{"n_head": 4, "activation": "reglu", "norm": "rmsnorm", "qk_norm": false, "attn_scale": 0.102, "init_std_down": 0.0, "lr": 0.000592, "warmup_steps": 319, "train_tokens": 381900000}
MLP neurons of a small language model. Each row is named by its layer, matrix (gate and up: input weights; down: output weights) and neuron, and shows model dimensions 192-287. Each number is 200 + 20 x the weight over its row's rms, rounded and kept within 0 to 999. A neuron's up and down rows have the sign that makes its largest values positive.
After each neuron's rows, "fires before" lists the tokens most often just after its 100 highest values on Wikipedia text that the model never trained on; "fires after" lists the tokens most often just before its 100 highest values on Wikipedia text that the model never trained on.

L3.gate853,209,226,217,227,212,228,209,209,193,205,163,193,193,207,192,194,199,176,177,205,214,212,214,166,203,217,174,238,197,195,172,221,213,190,197,199,220,174,200,225,202,225,203,182,169,199,189,173,183,166,204,187,168,223,203,213,208,229,204,181,190,204,233,210,195,187,180,229,188,227,174,173,187,214,178,217,185,210,202,214,211,208,195,206,239,168,211,198,175,198,202,220,176,223,203,223
L3.up853,202,198,219,191,221,226,203,182,185,166,192,187,189,192,226,200,179,216,180,199,187,201,194,164,205,191,175,196,216,193,202,226,206,245,196,214,179,208,146,214,182,217,187,203,209,196,198,170,189,193,167,164,237,201,197,224,163,204,216,197,207,198,225,218,175,231,200,209,168,191,201,207,186,203,214,212,171,219,203,210,218,216,188,207,221,195,214,194,242,207,169,210,195,205,191,212
L3.down853,215,221,197,214,193,219,226,206,217,195,240,228,195,169,193,237,215,224,194,186,206,194,182,184,233,203,237,202,199,212,214,202,178,180,197,205,188,234,195,183,208,173,212,216,201,189,207,202,178,196,223,240,196,177,216,172,202,227,196,204,193,211,183,204,199,163,209,162,219,154,198,193,199,218,216,184,231,213,174,157,193,195,216,194,186,219,212,220,229,199,231,218,205,192,221,207
fires before: "1", "2", "3", "6"
fires after: " |"

L3.gate163,207,194,197,192,192,210,214,186,181,203,190,235,199,196,206,236,183,166,196,212,199,199,213,237,229,221,182,191,191,211,214,218,180,237,202,190,189,238,188,176,191,250,205,218,227,229,195,216,192,225,163,241,183,190,216,200,150,215,216,200,169,196,185,217,234,164,230,209,184,143,162,185,191,213,221,277,196,207,209,188,187,214,205,207,173,161,239,211,188,217,199,192,191,198,216,191
L3.up163,218,199,216,209,206,234,206,214,211,208,187,189,180,207,192,201,199,217,192,190,210,185,193,190,236,232,202,196,190,173,207,196,201,245,201,255,198,249,217,193,208,221,218,181,200,163,211,209,237,186,218,143,193,190,194,156,247,171,197,189,173,205,196,166,198,248,209,226,202,199,188,190,187,189,194,187,180,224,219,202,167,201,179,218,203,171,228,183,258,223,144,201,217,217,207,209
L3.down163,218,172,227,179,219,196,202,213,191,210,163,219,220,204,213,206,189,226,213,214,202,225,222,191,218,221,216,195,194,177,183,195,226,195,208,185,183,241,220,190,195,167,209,184,183,143,230,210,186,222,233,202,177,192,216,210,197,175,214,180,174,197,180,187,219,172,197,201,196,215,151,174,158,212,160,217,195,193,191,195,192,188,200,226,203,173,226,172,154,240,170,182,203,183,221,196
fires before: " |", "2", "0", "9", "4"
fires after: " ", "3", "1", "2"

L3.gate850,197,200,189,209,186,212,199,227,179,226,202,197,204,171,206,191,197,209,196,203,198,191,174,243,202,240,227,163,161,225,213,214,190,152,202,207,204,178,180,180,186,172,196,172,207,196,232,196,196,225,172,223,213,197,199,227,202,202,208,233,207,201,224,193,232,206,204,226,212,175,200,169,193,218,203,182,227,230,128,217,215,226,207,186,208,193,198,208,169,181,217,229,220,196,175,192
L3.up850,195,235,201,198,194,210,174,216,185,195,198,164,174,167,202,189,192,229,169,207,262,221,168,218,198,172,163,207,197,189,221,188,226,189,193,192,220,199,231,189,202,222,201,233,195,209,211,179,194,205,166,193,206,230,190,181,188,177,191,195,186,210,209,201,185,183,198,235,176,192,218,183,178,219,197,177,213,174,145,220,192,167,193,224,195,220,197,181,205,193,213,215,185,206,202,221
L3.down850,160,184,193,205,215,150,197,171,182,192,211,176,214,212,226,211,180,199,197,199,171,238,179,166,146,180,209,191,213,152,247,226,228,180,222,212,224,192,214,185,188,212,210,224,201,194,234,224,199,178,242,194,187,176,192,190,195,188,217,206,197,224,165,172,220,201,192,157,215,190,231,184,196,179,227,198,180,187,210,228,241,207,200,188,241,180,211,223,189,248,201,188,217,191,157,183
fires before: "\n"
fires after: "3", "0", "5", "8", "4", "1"

L3.gate41,226,164,193,175,169,211,196,190,184,192,193,181,209,182,206,206,216,185,210,206,178,205,216,192,218,202,200,163,205,160,195,211,176,193,169,211,211,216,206,185,206,165,235,225,170,191,217,215,198,189,210,171,217,217,204,193,145,211,210,182,226,220,205,208,230,196,214,195,215,226,179,212,192,144,199,224,211,222,210,199,203,222,189,151,162,206,202,209,217,178,174,212,189,228,176,219
L3.up41,203,163,206,169,178,212,203,184,214,207,181,208,218,157,211,166,209,172,246,226,188,184,219,173,171,204,191,189,219,180,188,201,192,191,164,184,206,198,174,208,213,189,224,223,205,205,227,215,219,197,183,187,206,187,195,240,176,203,200,159,185,216,189,211,240,259,223,232,216,219,158,208,194,187,150,210,203,194,231,208,221,228,188,137,173,195,193,223,212,203,177,181,194,232,190,212
L3.down41,155,220,180,192,209,240,216,174,205,217,202,213,211,236,204,210,194,201,206,216,217,225,174,191,165,206,217,229,190,197,207,196,181,150,198,199,193,168,199,212,141,223,172,166,202,170,195,175,205,192,250,216,154,198,204,206,198,170,236,169,217,202,190,178,191,203,183,201,188,202,189,183,213,226,186,203,203,217,208,213,179,194,218,188,201,219,185,202,205,228,233,213,235,189,202,190
fires before: "1", "9", "3", "0", "5", "6"
fires after: "born", " ", "."

L3.gate126,202,241,223,225,178,191,177,208,194,200,210,196,224,218,165,173,174,216,197,230,203,215,193,223,210,225,199,216,170,223,178,201,189,222,221,202,189,216,199,193,221,203,189,163,211,161,182,161,196,198,205,192,166,194,189,204,208,228,220,197,174,191,222,241,175,163,175,185,168,191,187,165,202,206,261,207,172,223,175,223,185,219,229,198,211,189,220,210,198,220,247,212,214,219,202,201
L3.up126,175,167,193,178,202,207,206,206,221,168,196,213,196,199,203,193,204,157,191,194,170,225,208,184,185,166,207,226,200,187,219,185,170,180,203,183,224,179,192,193,184,175,220,216,221,202,197,237,197,186,190,220,229,220,188,213,199,175,185,206,210,214,157,178,206,216,209,196,187,214,187,249,201,187,161,187,227,179,183,170,207,220,154,218,206,186,206,216,183,182,203,198,177,171,180,180
L3.down126,181,216,211,189,217,151,230,191,189,199,234,224,204,207,201,204,153,215,202,178,170,201,162,199,183,215,208,197,220,157,165,194,211,204,199,209,168,215,224,226,193,202,159,210,167,203,212,151,210,224,166,188,212,191,171,244,215,207,204,209,196,203,206,200,180,199,184,209,193,198,206,196,221,190,199,210,167,191,199,214,209,183,204,205,211,212,183,173,158,221,235,206,186,175,206,252
fires before: "0", "3", "2", "1", "4"
fires after: "0", "9"

L3.gate826,201,187,235,199,164,199,212,257,190,188,203,204,170,188,196,194,206,228,154,204,245,220,211,197,214,221,220,196,210,193,206,173,214,193,176,208,177,200,203,197,224,159,220,175,195,200,244,191,196,206,193,221,152,185,162,180,210,224,231,204,193,213,200,204,188,200,232,195,240,202,163,190,180,186,201,210,241,231,184,195,224,239,197,185,204,195,182,217,207,224,201,203,194,199,236,231
L3.up826,177,200,164,213,223,221,213,248,197,219,240,199,229,211,201,173,207,187,216,197,170,180,188,212,226,198,215,242,201,218,190,191,185,209,167,224,177,223,181,199,206,156,197,195,187,187,251,182,190,189,200,213,203,183,185,200,193,223,205,180,193,221,218,215,192,172,209,187,213,182,180,169,224,197,177,238,219,244,211,175,209,196,172,219,242,186,195,245,163,183,226,222,213,203,181,218
L3.down826,197,214,187,207,174,204,168,176,179,139,186,196,191,170,176,203,216,212,189,226,209,232,201,224,211,195,212,208,198,254,172,222,245,173,215,198,195,182,198,157,205,237,222,178,181,186,213,202,212,213,187,200,216,232,227,223,173,187,201,234,176,188,238,177,142,191,194,183,213,166,156,182,203,211,154,209,221,195,183,212,211,196,219,196,152,192,176,198,192,215,149,252,194,197,169,217
fires before: "9", "0", "8", " "
fires after: "–", " ", "2"

L3.gate892,232,193,185,229,208,216,184,212,203,203,218,214,224,211,179,223,203,200,212,227,206,191,228,168,199,197,193,203,179,207,233,205,202,186,200,167,177,164,249,202,213,231,200,179,218,216,204,192,215,208,165,219,207,203,201,190,226,217,223,165,209,165,149,213,224,245,179,226,240,189,181,200,200,195,218,215,196,226,210,209,226,212,184,193,228,183,239,232,210,207,225,215,217,201,167,210
L3.up892,233,196,199,183,222,151,176,199,173,198,201,168,203,220,196,214,183,233,197,208,178,185,194,214,172,225,205,183,182,229,201,186,196,213,137,204,226,200,194,234,150,190,185,197,183,196,185,195,225,185,175,202,230,212,197,189,208,221,219,198,209,211,201,232,181,190,160,223,205,166,227,180,235,197,189,206,199,196,195,190,196,174,198,199,206,160,220,235,166,165,195,217,178,218,196,193
L3.down892,174,211,214,184,176,213,205,212,206,169,211,200,213,201,206,191,210,191,210,195,195,250,204,214,219,198,213,205,194,211,188,174,207,192,192,186,189,245,204,165,257,192,203,200,210,215,211,184,210,195,189,177,169,189,209,195,196,161,168,221,234,192,210,172,206,186,225,198,162,204,195,225,192,199,207,222,191,200,212,186,212,180,222,212,195,210,167,195,208,208,201,195,228,159,259,234
fires before: "2", "1", "0", "7", "6"
fires after: "0", "2", "9"

L3.gate359,204,222,222,250,175,239,182,210,210,201,201,234,182,217,228,208,190,213,177,250,203,218,207,195,218,204,192,195,196,195,195,246,211,219,168,185,199,214,197,189,236,205,206,199,199,193,213,214,137,182,212,177,222,203,192,200,170,236,193,182,183,192,185,245,242,216,211,182,221,205,206,190,195,176,238,189,186,250,189,203,188,192,195,215,208,181,222,214,222,242,192,195,226,204,214,244
L3.up359,191,209,201,208,184,228,221,191,211,211,179,238,146,209,238,211,193,182,199,208,163,220,198,203,206,165,190,224,197,189,196,219,188,177,193,218,202,209,211,202,236,210,218,223,194,200,211,188,171,179,196,217,214,225,240,231,208,208,179,235,201,185,194,217,236,210,207,150,232,192,178,204,202,164,194,214,198,217,210,198,211,190,221,205,185,214,196,203,212,223,197,162,201,191,198,253
L3.down359,190,206,202,212,191,180,186,237,240,202,207,155,180,209,198,212,183,216,216,180,159,221,191,180,199,188,173,225,209,192,188,179,239,191,213,198,199,219,210,209,251,206,207,163,196,232,233,153,220,147,185,164,200,189,206,176,210,199,166,176,191,201,212,202,168,166,178,211,190,190,204,199,201,192,170,164,182,172,226,221,190,200,220,191,185,254,191,245,211,180,198,193,200,251,207,199
fires before: "1", "4", "6", "3", "7"
fires after: " MS", " G", " SR", " W", " Highway"

L3.gate712,214,178,148,203,207,204,186,208,178,204,200,201,157,207,192,216,183,193,203,204,166,240,208,194,207,251,172,189,224,222,211,212,204,200,189,203,205,209,221,199,203,169,226,212,211,203,178,205,207,168,192,211,222,164,211,174,216,198,181,187,198,228,213,203,197,231,188,198,244,202,202,184,224,206,214,226,196,245,226,231,188,218,240,216,213,202,184,179,173,182,190,215,197,253,211,201
L3.up712,198,185,156,208,194,187,205,182,171,203,194,192,188,205,207,214,180,183,195,226,202,200,188,164,198,151,186,178,189,239,208,194,178,214,184,191,209,221,226,203,167,172,215,232,231,211,179,202,207,196,199,219,222,211,214,175,202,211,190,225,197,212,182,216,236,223,170,216,204,191,179,205,235,210,196,203,225,229,188,203,239,166,217,218,218,195,180,214,140,172,180,250,185,229,194,187
L3.down712,173,232,186,180,216,203,224,229,205,221,213,149,210,212,213,188,209,208,171,177,161,170,189,205,193,195,199,212,213,176,187,184,199,181,242,180,199,200,188,208,194,193,226,174,169,179,201,213,195,203,197,191,214,222,188,185,209,203,236,231,213,191,188,205,181,167,220,186,236,212,225,197,160,226,212,198,182,201,195,198,176,195,184,172,219,233,225,203,203,207,247,188,212,185,193,188
fires before: "1", "2", "8", "7", "4"
fires after: "born", "9", " R"

L3.gate266,183,200,201,242,193,210,200,223,207,215,166,237,210,186,221,186,202,220,168,185,208,173,206,213,201,214,217,194,178,182,205,171,216,191,216,158,209,196,207,228,241,198,249,159,223,211,205,199,194,203,215,161,198,204,186,221,211,199,195,196,201,185,219,187,203,168,159,199,215,230,162,180,217,205,219,193,229,214,207,204,191,216,239,197,193,178,214,223,220,192,206,217,224,237,200,213
L3.up266,201,192,204,207,212,205,192,236,198,245,194,197,232,183,193,168,230,201,181,216,236,139,207,245,214,227,200,173,202,241,208,212,223,143,189,223,195,176,167,195,212,191,173,206,210,193,194,203,209,213,184,207,194,163,211,247,213,222,177,177,197,204,218,208,144,138,194,232,194,195,211,174,204,244,182,228,215,166,179,216,223,177,202,186,194,197,203,166,187,181,218,242,204,230,182,181
L3.down266,223,200,200,219,186,210,204,198,211,216,183,201,187,210,221,212,221,203,198,216,217,182,186,197,184,205,157,196,224,209,177,171,164,224,196,208,197,191,234,195,192,205,215,191,209,152,204,199,227,209,215,200,202,200,197,184,195,223,186,194,155,201,239,199,228,209,203,208,231,203,213,205,225,223,192,192,204,225,173,198,192,170,176,173,251,176,229,204,209,185,202,187,214,215,173,204
fires before: "1", "2", "3", "0", "5"
fires after: "2", "1", "8", "7", "0", "3"